From a checkpoint of a small transformer trained on Wikipedia.
Size: 13 layers, width 160, MLP 448 SwiGLU, vocabulary 8192, 6.49M parameters.
Training: a variant of Adam for these matrices, 283M tokens, 8622 steps.
MLP neurons of a small language model. Each row is named by its layer, matrix (gate and up: input weights) and neuron, and shows model dimensions 48-143. Each number is 128 + 24 x the weight over its row's rms, rounded and kept within 0 to 255. Numbers have three digits each. A neuron's up and down rows have the sign that makes its largest values positive.
After each neuron's rows, "fires on" lists the tokens most often at its 100 highest values on Wikipedia text that the model never trained on.

L10.gate43:083157159139118115114123087138139126125117111177126154141131111123139100076180171134097139114102102100164144149155112150150121116141167160125116104107095122123141143093102140144127111091126144135151102166163109140130137143118157131124119111107141099119143176082130121125167105127123139154
L10.up43:147101166148155148106140121144165172111115151095124109108156136131126146130131172157113119101134160123112092118150119138176098134116087110125118109123112101097124159115107109134102140120131127158150143127107125121147141123132086111111142146134146111129098165103105127182070108178102099146
fires on: " with", " of", " in", " on", ":", "ass"

L10.gate42:130089145087149155114131150091104127136146126134095129118110126155101122154157061110146160139102108121096118125150134122133099094121103114107162135124108137095185165119128131108173154105144146088156122125130108174108111145108147126085128114123101150084123135164108174133145115130103110141
L10.up42:170118161120159118103144164122118112153084130101100136142105130133100125089098106124122160182123175100171150105144119134127119132059107146136157145149129130128129116115152128100132105136119137111099157117111165110103147133136133067075112086148117124129119130151116163132129157129126118154
fires on: "ti", " 1", " 6", " 2", " 8", " 14"

L7.gate439:160114192124117127107152085113129147095089099124129134153145142147111147097124086106128132114083074109134068122152153128126128139105128129148117124130098138114192150137151161129128112104110127168112106176118117142120138104149132147136135137163124135157147169134118178116160105145183127128
L7.up439:132128145103101148158084130082077100124137146120108161139129114137081123142105129111133104105111103108084137109144142150125166134163117074141149143157108131136132151169156127116111113148124171131106119142105114126164157148137169122106114133120137166130127184148142145122091087143153090111
fires on: " to", " not", "t", "ll"

L9.gate308:047107163180151148121133145126128151135117097152169132155112111121118115105132106149125155098112139128111128092138123150122106090135127124153166116092102098146153113152179131109141136139106138080169115168091135141108088112178081127103115130125112088130161134098148121096166123106134118151
L9.up308:092146147147142137127116131157144137110140172176163116102117135128120108139158126149127135084113106111113123112097114130122098123161124175177146141122118114115172105104143099108136154136123124128135147131143145120098141108160107129145078116097153078117104110155173109133111149114152143150
fires on: "="

L9.gate393:126099089159112152093120111131165130134115115115136129136130095130083100103077126134129124154119106140125126110124095133118192095113160125106162127121086124164160128124088182100134142099147125135112168140166088154087117109152112126157144141132126130106122171130174107087160115085131146115
L9.up393:125149099108089122108130123148116158125128124164129119074118133105144109112143112135157156100070133146153141146092150114131140127093144134109155153141139110123137121121114118114101156100131126139097175160131118177123102086159097086130134143146121115156087137093174086112125111121110132128
fires on: ".", "\"", "ti"

L10.gate171:120097111126102134096101154125133159104130170149164129131106100161064156115105120114111143134146132165132149119162131100144132102131149144065133108134075109132142120084131155182181110132114137146106187076163120119163119147160118136084137142105152111140127136120169123132124126115139131146
L10.up171:130093134098145140086140126168110146152104160101107138126121115122129155115131118125135159158109141091118145096159114100094145121124141074124148119114137102156165118101131099161102111110127094159110165096174176122158128126151092104109109192161117089193150167080188154134134098121138155099
fires on: "=", ".", "ti", " (", "'", ","

L9.gate256:106097123104152178121133136110149166127101143116136130126146107164126119142123111129138090150127138116115127127095119153141138115153129125100091153111117148117173194157075150164138100109133101109145139143186111134083080138111122136122188115132106144153181145137136097121144094139152127152
L9.up256:125113132109125129148132124125147129151156161178171146126159119121127081147121103128148136080102115143133113114120129109130158139131143135135088163191098106138147115124121183120130083077132136163131160132177151144129129101156128148143115138112134121151150179134116092135135136114118149110
fires on: " that", ".", ",", ":"

L9.gate347:112127138096139129147112148127108104111173169141095167105122087130088092112154165106101130157125128108124127107138181147112136094142148122084122141148103118111163171137107117073139105146136168124124103105111085102095147138144152124138123136159123156142115173110132109123183096137120153142
L9.up347:138095154145180150128122120136138122127158072107096170165072134052088157119138113147055149147172164108164119139135169109112082125133111123136146172101122150140089118165145134110151121092109112146129112142115115099111128178100147127159169116099148121109108138155133121134147151155122128142
fires on: " as", ",", " 1", " 2"

L7.gate210:123146176133173127135155111140146136152130125149096108105115157120107106131150110114122099081146112195095121108109130149178114100128099149151118104126109140118148128141092116151111170142105108121138145160115116145148106148139133137176154137157137113156068137133121139125100133107112123132
L7.up210:127160149145156160108126123106120099076135138158142071158118136112143114137109107164136123110107105126159116144048118120130121129111123090110104106112092149136153123115119145137166135179119091139126135132130114152145128121109175127117112150121186121168124109131103140134048160088126174140
fires on: " of"

L2.gate365:177142149128135127133119116077115142125146144151161127142151132122115154110108086116120082134109095115074120156141113132112129111172141124128141165157145149139183138104122144118137138120114104111171149138160134122105139099105077132134183147162095125133140117151129186129095126126161145160
L2.up365:145140129131143145146157163149140106151129159125084124106112165134158108170184111102180119134160130146134118086128138096169108130098133137140090135140150139139114166145068148099121105079134126102129129100111142147100117132146144133183148121154074165117123136150114137143146129094085166135
fires on: "ed", ".", "ti", "t", " up", "'"

L9.gate368:124110128155138156116104101123147125116121133071138144128106140088132146125103115129111113115144145166101115106129099107159108125100119143101096125146123119091161140152110131140062147127162107138072133114112120140108096110135174125130163111127111166111146121155079138138129097140079163087
L9.up368:115155140093190127089111117111125111128183126156127124163103116136138150149170135117094101145098160168111082112116104140104098121118119174105156090134139122126098161147141122141088136135109084133160155098098147109209146104143138094145147123135160145087145102113096130128109126131075117121
fires on: "-", ".", " that"

L9.gate426:132123111123113133092116097148179157083180137110150124152100108099137115139067148116107113141134142144140191155132102112134148118097131194091103144101109118143177121149095119166135142112101147076147149149119107133116100100138145129110152123169146164148104137164155139140124130146091178112
L9.up426:096131152129115156090142137169131166105124145122137146119088123116079094142135095136105136165143125096154130086104153129108153087101119150119113145149108119148107125118120094117102151085154143175123119148074087138128119097115119133156178144151170153142162171119158127152118126125133082087
fires on: ".", ",", " .", " a", " −"

L7.gate8:140117127154138145139120145113092133116130121117164137123098119142103119126120155153130124131120108127110123127153121166104176096120187134107148108096143114153135173148112151114168147117128158175143152150180151108150102115147140128087180097146103107152107149137129124122127108132142143101
L7.up8:120179155134042114109088118138121150093169108093121122140129141157114164130156123113124162124110091137135139112116136164076119179170098143147138140151139136141120149139100131122101120113116163092135154127118177184115132120136109095095109097125161120146123162126147119116135186113121170150
fires on: "ti", "si", "ali"

L9.gate427:105156130093158155092135114136131120116124108127110115125108087140137124113112142098151127135152125119170159092116125130129123164095164185084187176103173132085119111132119129131084128111127138141114131098121132123082096140110151147064121109159157180115114113103113124161153136148100175105
L9.up427:152083128145106148161140137179156141140181123131113166147129145109144103136129101169144088087116098132139114200137072129143132103137130133138117130125160151163097166104172155149134138122101126152160124127152110128117057131113124174164145157182133119126137155134110122157107137131117145135
fires on: "s", "  ", "\n\n", " Z", " Notes", " by"

L7.gate296:134124159163135141128132127144107132104133115105145140120121182130119116133149145085162120113142118133152111065126127132143173140086126105135140148094102170169110127112120120117106097130128127143166104140115158137163169105165101134085200158151111116124167132143149128108146140111180142151
L7.up296:096087113126158140122116177138155097158104183159131124149150141129151125145133146167111158163140160132124145120118138097112132141133069106121161165149105122128147109098113143126129122174134104108180184157149145089111134092161176118127138091098141118095138122100165107137138095123156091143
fires on: ":", "=", " ="

L7.gate288:120129129142127146106138158113175145137124155138159103105132143141120125079092134088117130104153107116127093104127138089138110078103152131102099142096126166101105154138082150169170119170112145158133155158130139101135105105152140113150184135183155139186138189131114122102094086138109117135
L7.up288:093147133114131130119126152104134079125146126169097140143150132180103198088171176094129115132106106122084133096092142147181159153127143096080137139144084147160133132125135157143199158145117127109123167133101141126162144137150108158140156128140126100134151119147128105118122134102099137123
fires on: " of", "ici", "ili", " to", "ti", "ua"

L10.gate84:104113109123120169107140075142123170137188127141110154109096138151111120052141134134178149136129133123148148103123146149115113104122123130087129148103126131134155158112097117139111081109149136128100127175121143129158172111147146148106159137126118123084140096148156140074158082096113146127
L10.up84:119103145120141136111110112153162121145130128167136117095145098101128158088101111103134124112092138124150133158127149114149084076117157148102133164110143081137119113101139142162123137118177159154139142197054133159150146070164144172131155135148186114167119110128152131136148133107115124131
fires on: "\n\n", "-"

L3.gate367:122142157113114115110105131092113110123106102127113126121080169113160145133122102109104123147148127159112109127087074124133186094109152135115084165194130114112139098100110152126157122126120101118106145187118168073147148100166111122124136106162170145134149125130109145127126146048110145141
L3.up367:090091156108137156112153151120107082130128153123150144124111128122134108152157139134139110129096114140097130155115102135161128140099115141113123124174137146149138139169156128117145119112109169138164161125108090146109118147118147167154150134088071127070113133177099126085142154146141140135
fires on: " |", "al", "e", "ho", "s", "se"

L2.gate267:148130170177100141098153084127088135096112129151130120106149072091151114130124122149130126113115086127128156134135112118150174120140129144074116177095125140146135114115115097158142139136150104084143100114131160131126125134137118107143113142150132094106169129081114123126095129138113145107
L2.up267:153141131172080103118165077134120123110132113108134120090158080096137132119128141177135096085120116125119153140135123135129145136162127132086126138083114165148128118106113096145125143155168121110157094114130149139134135140116140099118131140119120127117155100111132142110117126177104147130
fires on: "y", ".", "n", "ry", "a", "d"

L9.gate421:122121122085124153158139120099068124103165125149171145123124130150139135107199098105115115139159156152136119110134118114107142053159116137153133126103101073132099121123084140128162153119104128129064121168154161143137126157136135130103133114122140097160177133126135176139113130176104126154
L9.up421:109137112121125118133082168131095173143123110148155125148173088126152125135151108115145150105123138089140144097122159122132102120129154081127135116106121120182144133151107148129137111125154092135099128165172181123162135141139138154129148111093102112127111116135114166110145138096123083167
fires on: " (", " United", "′", " number", " 100"

L9.gate189:122122133098095150111140121095127105101134125120095164131114141144127132068149066091172131112166143163186137069105130118081109119091128123120085098068123163121147115137120156150104096142150125104113102110159142137154110143150123127135136120156147161086069140138123139110111106131108130171
L9.up189:137112158152134159095111122084117176155108143175123147104122142111123147118142126117172154122146121166134136171076139116143106124120166089139113137114121126152133132110120135060126071166132131156117110151133167124162130113083106087138154135091173116123139091124145132099104112154083131136
fires on: " of", ":"

L10.gate107:112099139117167130101131112129127163119103132127122121094103079166111090119157142157176132121137124128134137108122142184158116099136136140107103111129109133106148172157091128142096168107165093157146088149126117179115126136145132143160149143170134147128149146151133139107155123141117139091
L10.up107:097133146120149099114120083157098117077116119138122150138124123130105127168122135167100122106113092138158153108081167128130118170153170130145121092141130141106120109153122135147126192141095152113145121142124143135118087141166106128144104127158172152115121131097138102092121141112149135069
fires on: " the", " is", " was", "-"

L4.gate106:156152141112123126137134098136115153102158132120134111121126140113125128124067144123158117113155147071125132087109125111112128095128129140134125144092154124131110110102124165145142116121093126154119138137194147104086088093140120128148075098140147149130165128167136211130105093121104111131
L4.up106:147091149110112132145114095117126138105162167096160164160112172128160117104122108132156136131134117121110146142115105138160119087132122153132099109134128095158155077167097104117108114118161100177135138182138116081172151105113146101089092160185112097132145119145099132109176142104135142093
fires on: "=", "or", "ant", "er"

L3.gate418:091090131128119118157071100099104126094106144122127130100087127162140098068100140121146159098148092131110109100114083123130069163079129151117139137132098143133118136162161134137155161123163111134119128132124105096126147163140138159096116160160165126089130105122120149131127120113107156136
L3.up418:138084155145150124158163118140100119154136057151109124114132151160147110137109129099132114123159150168128102116170133109135108143079144131144146119139133122133076135156171124117123145117154105139075140092084117138138127137140110168100128154145154133129169094149128170149117112118167089132
fires on: "y", "ly", "ed", "s"

L9.gate266:091176089130162108101132113104106139133079106144133140113127166101154099137135128135118147156102096165143158104121134104118165134095153148107141178125063117116088119116160147153150145095094133097169144127129127095129097102145140161139132117102105112110097127140118104120136138140114126158
L9.up266:110154136140114118166130080145121161114143181142137108151103127168145095147139102117132169118116108139112132107137154186080098134121123113129119118121084145118172160140105131096142170105100171103163134151135123131131148103140153112138136143148146121116127100097145091094110139138093167177
fires on: "=", " is", "|", " 0", " =", "D"

L10.gate67:096134124144090163079122138160129117115143151130157142139139119163099081118125135097117138134067094152193135128113150112121144149105161146106154152121107154132129106125153107138127118155118115126173097150158122104116142124144112182088113144181088126110121107104131102070175101129117141131
L10.up67:146154156162108093146109134123156112091121109075104122145145138123088155117107146138100148138117123162108150108111085114118154133115159123100149116145112177094161098126116128109094112132123113152069150108096104133155130161160131156101131124175127126130128120129140135105187135183113165117
fires on: "\n\n", "\n ", "\n", ".", " Gray"

L9.gate194:113135134142095150126122122172147085169106127116165097099119145136119141158160111114098112166077125176133116151089112152126089170075092144122146129113120159115146127131146146106104150146120127166150121131097141122111103123145124165118138152124148179152148114121150140121119151165125104147
L9.up194:094117099130124125175113155143125111154064108132158124134126141113130076104124149141141125109089177171177147135113157088125101137122098116129127137153133140139174104132156123147074137081089118112157105125118198120115135119135116146070129099127158139142182154094127120150143149113150148141
fires on: "\n"

L10.gate312:117141136143115124126116093121103159112100110131140138115138136136157145131098138108105152136091144135173141108086114100098096095130089114090126103170135111126118150119144124123131119146118116136136107083107154125134110138122058090091148182110116149055143174147158157099138130127099127112
L10.up312:133154108118084141130084080108148136119159168141151104135155149140127152137100144184147144093074136125141128140155116135081106097133151162128135113104162125104125117109123132140114128130108228089162107154149189114120151122090152133102151179149138137135147134148125117129113128105113107149
fires on: " an", "'"

L3.gate35:116103153133129100178104142116126104105120096102128129083080131124113107151116141088167157124148158131125137108118146130126168131107155151142087154143153181134122155129134122159138185154145133152098129148164102151132157120141141163097165094157166136146180144118121121166176090111127171125
L3.up35:138131135123145169140143125116139098157136155132122162161120164150142124123182120078131109115087116104123089194173130126133170135158138134108135110137164116155135090167121122157132155140141108144152201107156098155109156112138068087119134132107080134110140156113112122097177137096129157108
fires on: "al", "l", "il", "tor", "ll", "e"

L3.gate88:108107156107092181133101124140114119128098198139120130122127125139126079129123141122135151111128125122122110105133136117122126120126140216102077135112132146111143131098118081178130123092150115106109082142175145094156122110173134131131134112157179082135095115133126116136087155108119167144
L3.up88:139145122119134153091115116135151145154162164134126103081117176100079136123127126111144113157105154177156117111172102157141121122115158110093131100107112125125154077123100147173111105157092124123097113153099132124129124120144142177106109112121124135162141099112142148102149076115135126134
fires on: "=", "–", "-"

L3.gate177:156125117155141137073107073113132126088105139138108141133093137135103142118130158114146133115119138157143172148078153130130109106134123138100133159111108146134123122113103127140130053161142167133141122159155130105140147148131164157160170129161147121166158141117128144129115121110142140123
L3.up177:117125135155113156128121122135165124126107165124121134139112133132133176095131119110149132155123151095139128131164134106115158105146126162139132125094135146121149152088112118162064132074156152153118150153103103131123105119162125189122164102160119126106124139110146113093156161102175139118
fires on: "\n\n"

L9.gate259:107108133143167165104110115185144132121122144110153098124088131144077214120105108112118074124108124137139114098156122127136155105110119126100128171085092147168142160100125137169152125134129122134118162143133167141155167125132086135127121164157124108173109124155158123139115139114160145149
L9.up259:126140161088145122087149103110143107121127122096170108132121171104118150106135135118118142135151143108147181095159121118136126147152130112081097161135125079133182132085099138130116088091080124102108107131159147150120159133161136118149143129101089143126158128108112123130147109170134119107
fires on: ".", ",", "′", ":", " ("

L4.gate358:115107163156132132108101090103119137137131126115139135127125136097103144118096125097121123160115122108148126116157095181132137108104153155117111140104158126128149147152059144176138100183141173128144079127115128143109150106126067114159116124150115131122191184139106103124111145101134150145
L4.up358:091116118151135106179123143158145136128111160153156120076160111146184136142107102136106109123133126135130146126161134147138094155148112127183133127099115179127119166112112141106150152160124129128177127117168125144105142144099097085129101150135107117118134070121102133174114125119121113131
fires on: "on", "e", "d", "o", ".", "de"

L9.gate355:100100154103094135089101107135150124118124137158152137130104127137123122102114169110129130187133135126166157116155118146142107128126160152113127126157104143102137152090146132134128080138101149118100120136162153125157116116142122136124152173134132097144116147101142078131097150137151165145
L9.up355:134137131133150133123153105116126077068174149164184114133123091111154138124134153114115116124159145129113108135133119142119145136133150137137107117130119138140145084101102140153133117122101148139123140152091119115189101156098145107128146139169097152168093144103084095155117138155161189171
fires on: "s", " in", " m", "at", "p", "n"

L9.gate423:115091126135095120115134113123159117095147119133152127115101097163114079092138153105093169162112070148135113099135155097096128141114110156152144186123130142141140117156130109118130106128130105091180084147085133138179122106172158135109162109132143128155137147106137102139140115126101134125
L9.up423:114096139153085133166135148147139098154149123164143129141134072131116106093150121092131132108117128129152165132123159126148087125137101122182108148111148110120151110134142134201152120103124125125151116110115140125145153124124128129124093133134137127138130109133122110120140129109131135139
fires on: ".", "\n\n", ")", "-", "F", "\n"

L9.gate373:114127121120115170124147131122082124146125100140133144100107114148105126091134116107087137158123125132097135117132168094074179116113152123078167116144118115097160190135142151118131115132128130124120103177111143120080141151139140146101151136158095123088118139140119096129202137164156116141
L9.up373:136112141107129104170118107106128069123105133138099119148177142171133108121139127114105153154128123109112141130150142140132136148127073126139132144172130162169141108186164145132129117123058135131179106150091129120140138113119119138086059123124151138080178168100117152159136124111136122122
fires on: " to", " not", " will", " may", " would", " could"

L7.gate87:110094124125137136124142119103139076137091161142136111123118108163119139143117127115141135127162116146083086105107134176160102109155128166079156093118085150159082134110153147118124122149092127148119073158111150127089122093131153137152129131160160110145122121177130120117159137148131137139
L7.up87:123122136109137127126164121114131180143101129171159169155137099134118105175130092117152113094166137114121124155142121159131104135117109109099118134141123116112125113106129130098096107117081128197090126092121141195154139109113117126089116114105128102122140129112101163152145129175131084114
fires on: " also", " most", "y", " well", " such", "ly"

L7.gate437:116141124102141155082130086137128109148162120115106109134109120134101066138134115085134093112177157125095141096125123132153137082107137194081126156097112112185121147168136120136109155130105119102148110154101136116111141102120106136141085088123097147150145115114107177100135140110079134101
L7.up437:145102129138141139123113098124143093117135097117128148128097112114132096134177112140154108118108118101093126114094126108151142096088162178069158121129158099163114146160143149124154131152158162123138139139184106108121119097140131123130114097162140106111142136124069125114149136165136115123
fires on: "-", "  ", "/", " re", " and", "–"

L9.gate3:145078162153130145109147130103141065117160132150137129125138103116110143138086137112146112126124131178126126110140129089140088123145149164136138180144119112078128145132094158129100124114169117137128175119099117124099095122159126118164138150141116170108132113107140168161147118144069153103
L9.up3:130119115135149129074128128177127146102155116138106067154111114113089134120083107164107119167095131125148114110159079130149152128163107138098134179130153072127105183101155132144109137148102122153124137105127125089106118070150105139141125148159118147096115125124103124120102141200115201087
fires on: " that", "=", ".", "\n\n", "  ", "s"

L4.gate5:135062122153135118124116139154114090141125164117092116107101142134113121114113161122192157119132112122121158121127125102065148095155098179058115152146134085140124140125166139161152161120101118116134110114155184116136099115137119120092112106121120110124112180125105122105153131100116162129
L4.up5:139087129107123137113154109110145136129204168104122144072109092135120131108101121122161113123120119116108115131142151129105080131138092170113122116155193123117110122144118127173150117145098113142078137123092124114117108100150091104157154127111130101155129200129111156081154122149108136146
fires on: "\n\n", "n", "ent", "–", "-", "y"

L2.gate295:153125165112092136127120124161115157127119136162134163071135131145134118126131112158111127158112119106106114104123082126135121138110189145096161124134141121098157136108126127148136164117124147081118096097139169124159130125172120125123128116150145112115125130143155128120119100116161190099
L2.up295:174128134120069122122114130149142145111139104132152152089143132140094134083159100171146114121117125139092156136171102145152113151119147122103156102153148121068126124137101154113143120092135154120109109135151125141169108184139134132113174154149143103133133147172161138126150118152162154106
fires on: "r", " label", "er", "st", "or", "b"

L9.gate388:113103091105123144142135148123118138093159108129138135150146151106129094135100121078106155141117124147144115089100149108131145161109155102115155166169108144093134159146161143137147113136176134133106132151104133113090146113148120133130127135188125120109159112133136122129156101103153117131
L9.up388:128159121086119127161100106072093102172114131126122149134162150086120122099130122132128135118133106105162164141150103107120141164149113109130129112145142114152144133130141159135146116110147165141117100156156132136129102119111147146102116097145143148068167173155106160149169131148160082149
fires on: " to", " not", "t", " would", " may", "d"

L3.gate98:088113163123139150136117133141130085107133109121159159148128134141167129116096130128124115123153129102112139137122087129107161121122165161111082140157126142151182155155135167151138154145131141128092127199122180157106133126139079133108121148169184149132147164141121115115153110090108116122
L3.up98:172066169123116121167105135157136168122144121145145156119091155152145119144109116162114129162100125128135131125138102113148117142108095127141102148149091131122096132120128094087150128150147125144112065170128158107150118164149153142123104136145125129141145129153103141156161076101118109079
fires on: "er", "r", "or", "ant", "us"

L10.gate117:136109135129159126085150153108124122087125142127143185100066124144156117129163133128090141161133160132154091084154126108141137112139085161150134127131081138180168117130161158108096128099144155152125122143119102128157113082152098123157132106155147132132131143123132136103118102159148109161
L10.up117:117082177119139134085123136141168098104158120187132095166095100122117128149104169139133141098121145118104172120113149116104126143139174120136147167156134140081091074122142117158107082091132174105126148081122111133113106153146133113147149173141144158129107136122130092132144137110177109146
fires on: " =", "=", "\n\n", " is"

L9.gate225:141119085089136130121136091139147160118114110150101167130131120168116098088124143099116161131160110125132110087121150131146133108085128140146124128158107130143135168126144137144097111128170135132099129127093098129106135056134169136142159157165127139090156166126134136167146129165147134120
L9.up225:106075129174152121161133115118142093110102146122121122088135130170109116096105147149134149144173166091100120138163136103123156147167080136090119103146113125125126171154146144123177156100165142112130113173132128129156142126107127150103150103114092138125144102151119118163159110110167111147
fires on: " a", " to", " not", " and"

L9.gate403:158110104141120175109145142144149123126122088105114143104104142119149115124119156115151161087115114139111080141138112096177159123105129131122116145147124124169136128161098146160078142101173120107163117168120118169133101094147098191152158156159093160137147161083158139141180116103144154083
L9.up403:181139173107115137139139088098141103077158107147114147131134154132157098133112100147139123098106101085117094135120149134118105128174152140117131134141103115116080139161151132084122117157156113113137139098174141132123140137125098111143088112162125109123094146082138165114137137115147141113
fires on: "\n", "-", " ("

L9.gate330:084072150140116181106143087148136128125110148173163143127107115112137088126130079094144146135114114173163134101111142119141133101117171121108152163169124086119122148134138129123090081110157113114169147133144138151131114126150130135137139170140092183116141135106113144123144078166086129131
L9.up330:117129092114099149145186136154156110152141155146167141149150114085101101113112084138114145134048128130108149108081107103146127113103144142145150150138148063129121139145151136165119101127122170118141158131137143131144133117147122096148126154138096180146112122128125090157110088094137141109
fires on: ".", " .", "D", "L"

L4.gate419:126086126109107139136083133152101109109105174112122139125135091136138110148143154116165152091089097138122110140148124134112119124091147167118115155168120068131125113118134117116061174112124136111127100114145085102135139115139112138080125159193155123117135136135127115119161150093130174119
L4.up419:130148114125149131142145169133123146071117155111084120085140122146126136130122160126150142112085133104126112123079124109130121142098096174115099139144143077110163136152106150137088147109166144070136140100108122088149111120061121132111122163134111142122090150079144124110156157146096140156
fires on: "th", "st", " 4th", "nd", "rd", "ird"

L7.gate177:091120119117116134110090134137097142130098117155131105130121122134150162086112097112128118150102145134149151136119121085142172134119169163105124144154137130120150138146123119168103094086114120113126180118171126115114108095135135151133133161108141167101106122118158139076169138064113113113
L7.up177:112125148144121087114156169128100111116121118150146150148113146109153141130139095104138171134128120129125109145142118121098143125173151140131117125135090125134172171139103071130069139146162095123111090108127145102131143097096149133137111140125112115142151098173173141082146124119124124132
fires on: ",", "'", " over"

L2.gate121:173096130109161149110134073107091158092128127144129073135117117103157137099071139127115126151109121112135168121109129081152141128150112113084158146126105139138136139130135137133126106141156094126160105142126141105131136132125123182110133146132149126138159148180117128121115132129144155110
L2.up121:120127132173117071119134140121127144096102160157145078093109104160183133094115138164144098132175105090091138152144092155121133125140113130138147120114165142135126139096105135099107102123151085147114125102132134153105170110124122124176137152143097119113106111056102124138144125129102127136
fires on: "ed", "d", "on", "y", "ali"

L2.gate329:094116091159119094124098119097129128098134165136124114123132146101100117107116132149098159107109144154135115137102098104167106095136135142145167114132112098153150126082132093115126118146105161065098141139144158095142136099115106153165114136115125090096116171107128155165115150127116149135
L2.up329:107120121163109115157124113106120123129133169120130112145133188068078162127135136156154123140120146179133158134120150140135135121143152114135117109126145124111136109072104100119115140125080160094140113126150165146120130106127100141152111144117153093153107142114157165146094140143114141205
fires on: "'", " home", "ed", "gan", " London"

L3.gate63:110095105154123152121079111126125073134154103119144122119159190138128127114118145113155151112118134163138116123092127124122137139064140147135122111128110112166169113104153138136142166144139100137079143134129159144106152093162108110113144111151147154148133163162096083148145098124123166130
L3.up63:139161141129117147137120128137160156106106139137085122132126142144169106155077150076134112151149101106149178128128166093103095125103125121136103129119079180138159160088121123150156122135146141130131133146137142163134138144136126156167129156183152141107152135118102125172141088165148082156
fires on: ":", "t", "er", "or", "d"

L10.gate297:137114117128130171131148144149140139138114109134107131166152151117176131152154139101126147093155160121159146082134090147113106086128176076151141130124122099148119139125101112147149129136113171142170091154135135115119146129124109151105115099164118141132129114147160169160072111140123134085
L10.up297:139133153145109118164144105142071157120125127110149169145177135139148142091141126090125132097119102089106132088116140166119089134128161136124133160132162079125150130105123077161165114141104128135136137136114135137144111106139114120129083124114083137165080096107124144176111153146126135169
fires on: "′", ":", "°", " ("

L10.gate367:107114137135116128148129128084102138107140103090099112122140136148113115151120130130201144123099114156149105174121120151132162112103100150093120122136131129106136153132138131155144128080149094117178131147094109116082111137128167204100130173121146130156105154116130129132142089112090131138
L10.up367:129088133144121107139080146115116122122083114121127107106163148104099112135168166115136134100124159140106161134130125102173113124118127100144119106119128119138158132120135117143146118113112139115080146148144131100147140149077161181073129159117133121114138079153106102100161106087136149128
fires on: " She", " has", " he", " she", " He"

L10.gate413:110079142173106112137128113100144135111156118152146121144125127095109148094165161167147140109142140147146096104130169133111111124137169116110179136111153109123148164137158173135159127096118103136094124118110132094154119116159112103129152141148097137156114151112184170093153145105142133134
L10.up413:133158126119120143121102134089156124134147100113108097095106121145094151147143133198116104140137110166135102133155143122100157184139154147095155088151127105122133109153118139126122183115159143150073119087133164101107133116177107126139138119104133104129094136157128138109117129105173143111
fires on: " =", "=", "raph"

L4.gate108:110120151103105097109135116135105126114088159102146106130071114143121130102116144114103144113142132121124130141130100091159165134124118156081101139148101132163137163135120172134137120168115122137133142116170137103090128103127163109086123144132180175161092114088156088126170149117104160156
L4.up108:168149109150096127113141126144118101127141154094178160113133174126133172133138126175116135146100138125115138116150105182115142077132171123125138110123167077131139136112079141116112152125126171143147124140142104125118155137112101106147148144173149115168135151124076137119147121134154148115
fires on: "e", "ru", "ue", "r"

L10.gate216:154081155116136180129099073114168126114129125107133169096095103163075122133130146114126142095117124134102100143127138118193123117124155141060116137138103098153142127161114094159074136129173128125142107130109116131111090085155102130108149128138095136121102108150112164101159067140123114107
L10.up216:152144142159156156083132060114128115138126140148128120128137153141103127147126135111111083114128129138129127124156178146122140130120158155100153102137099084122112106137123126131141145145138105133131103142125162144111186123141112139098126103114131087099087107200105130098136134160150116075
fires on: "-", " \"", "—"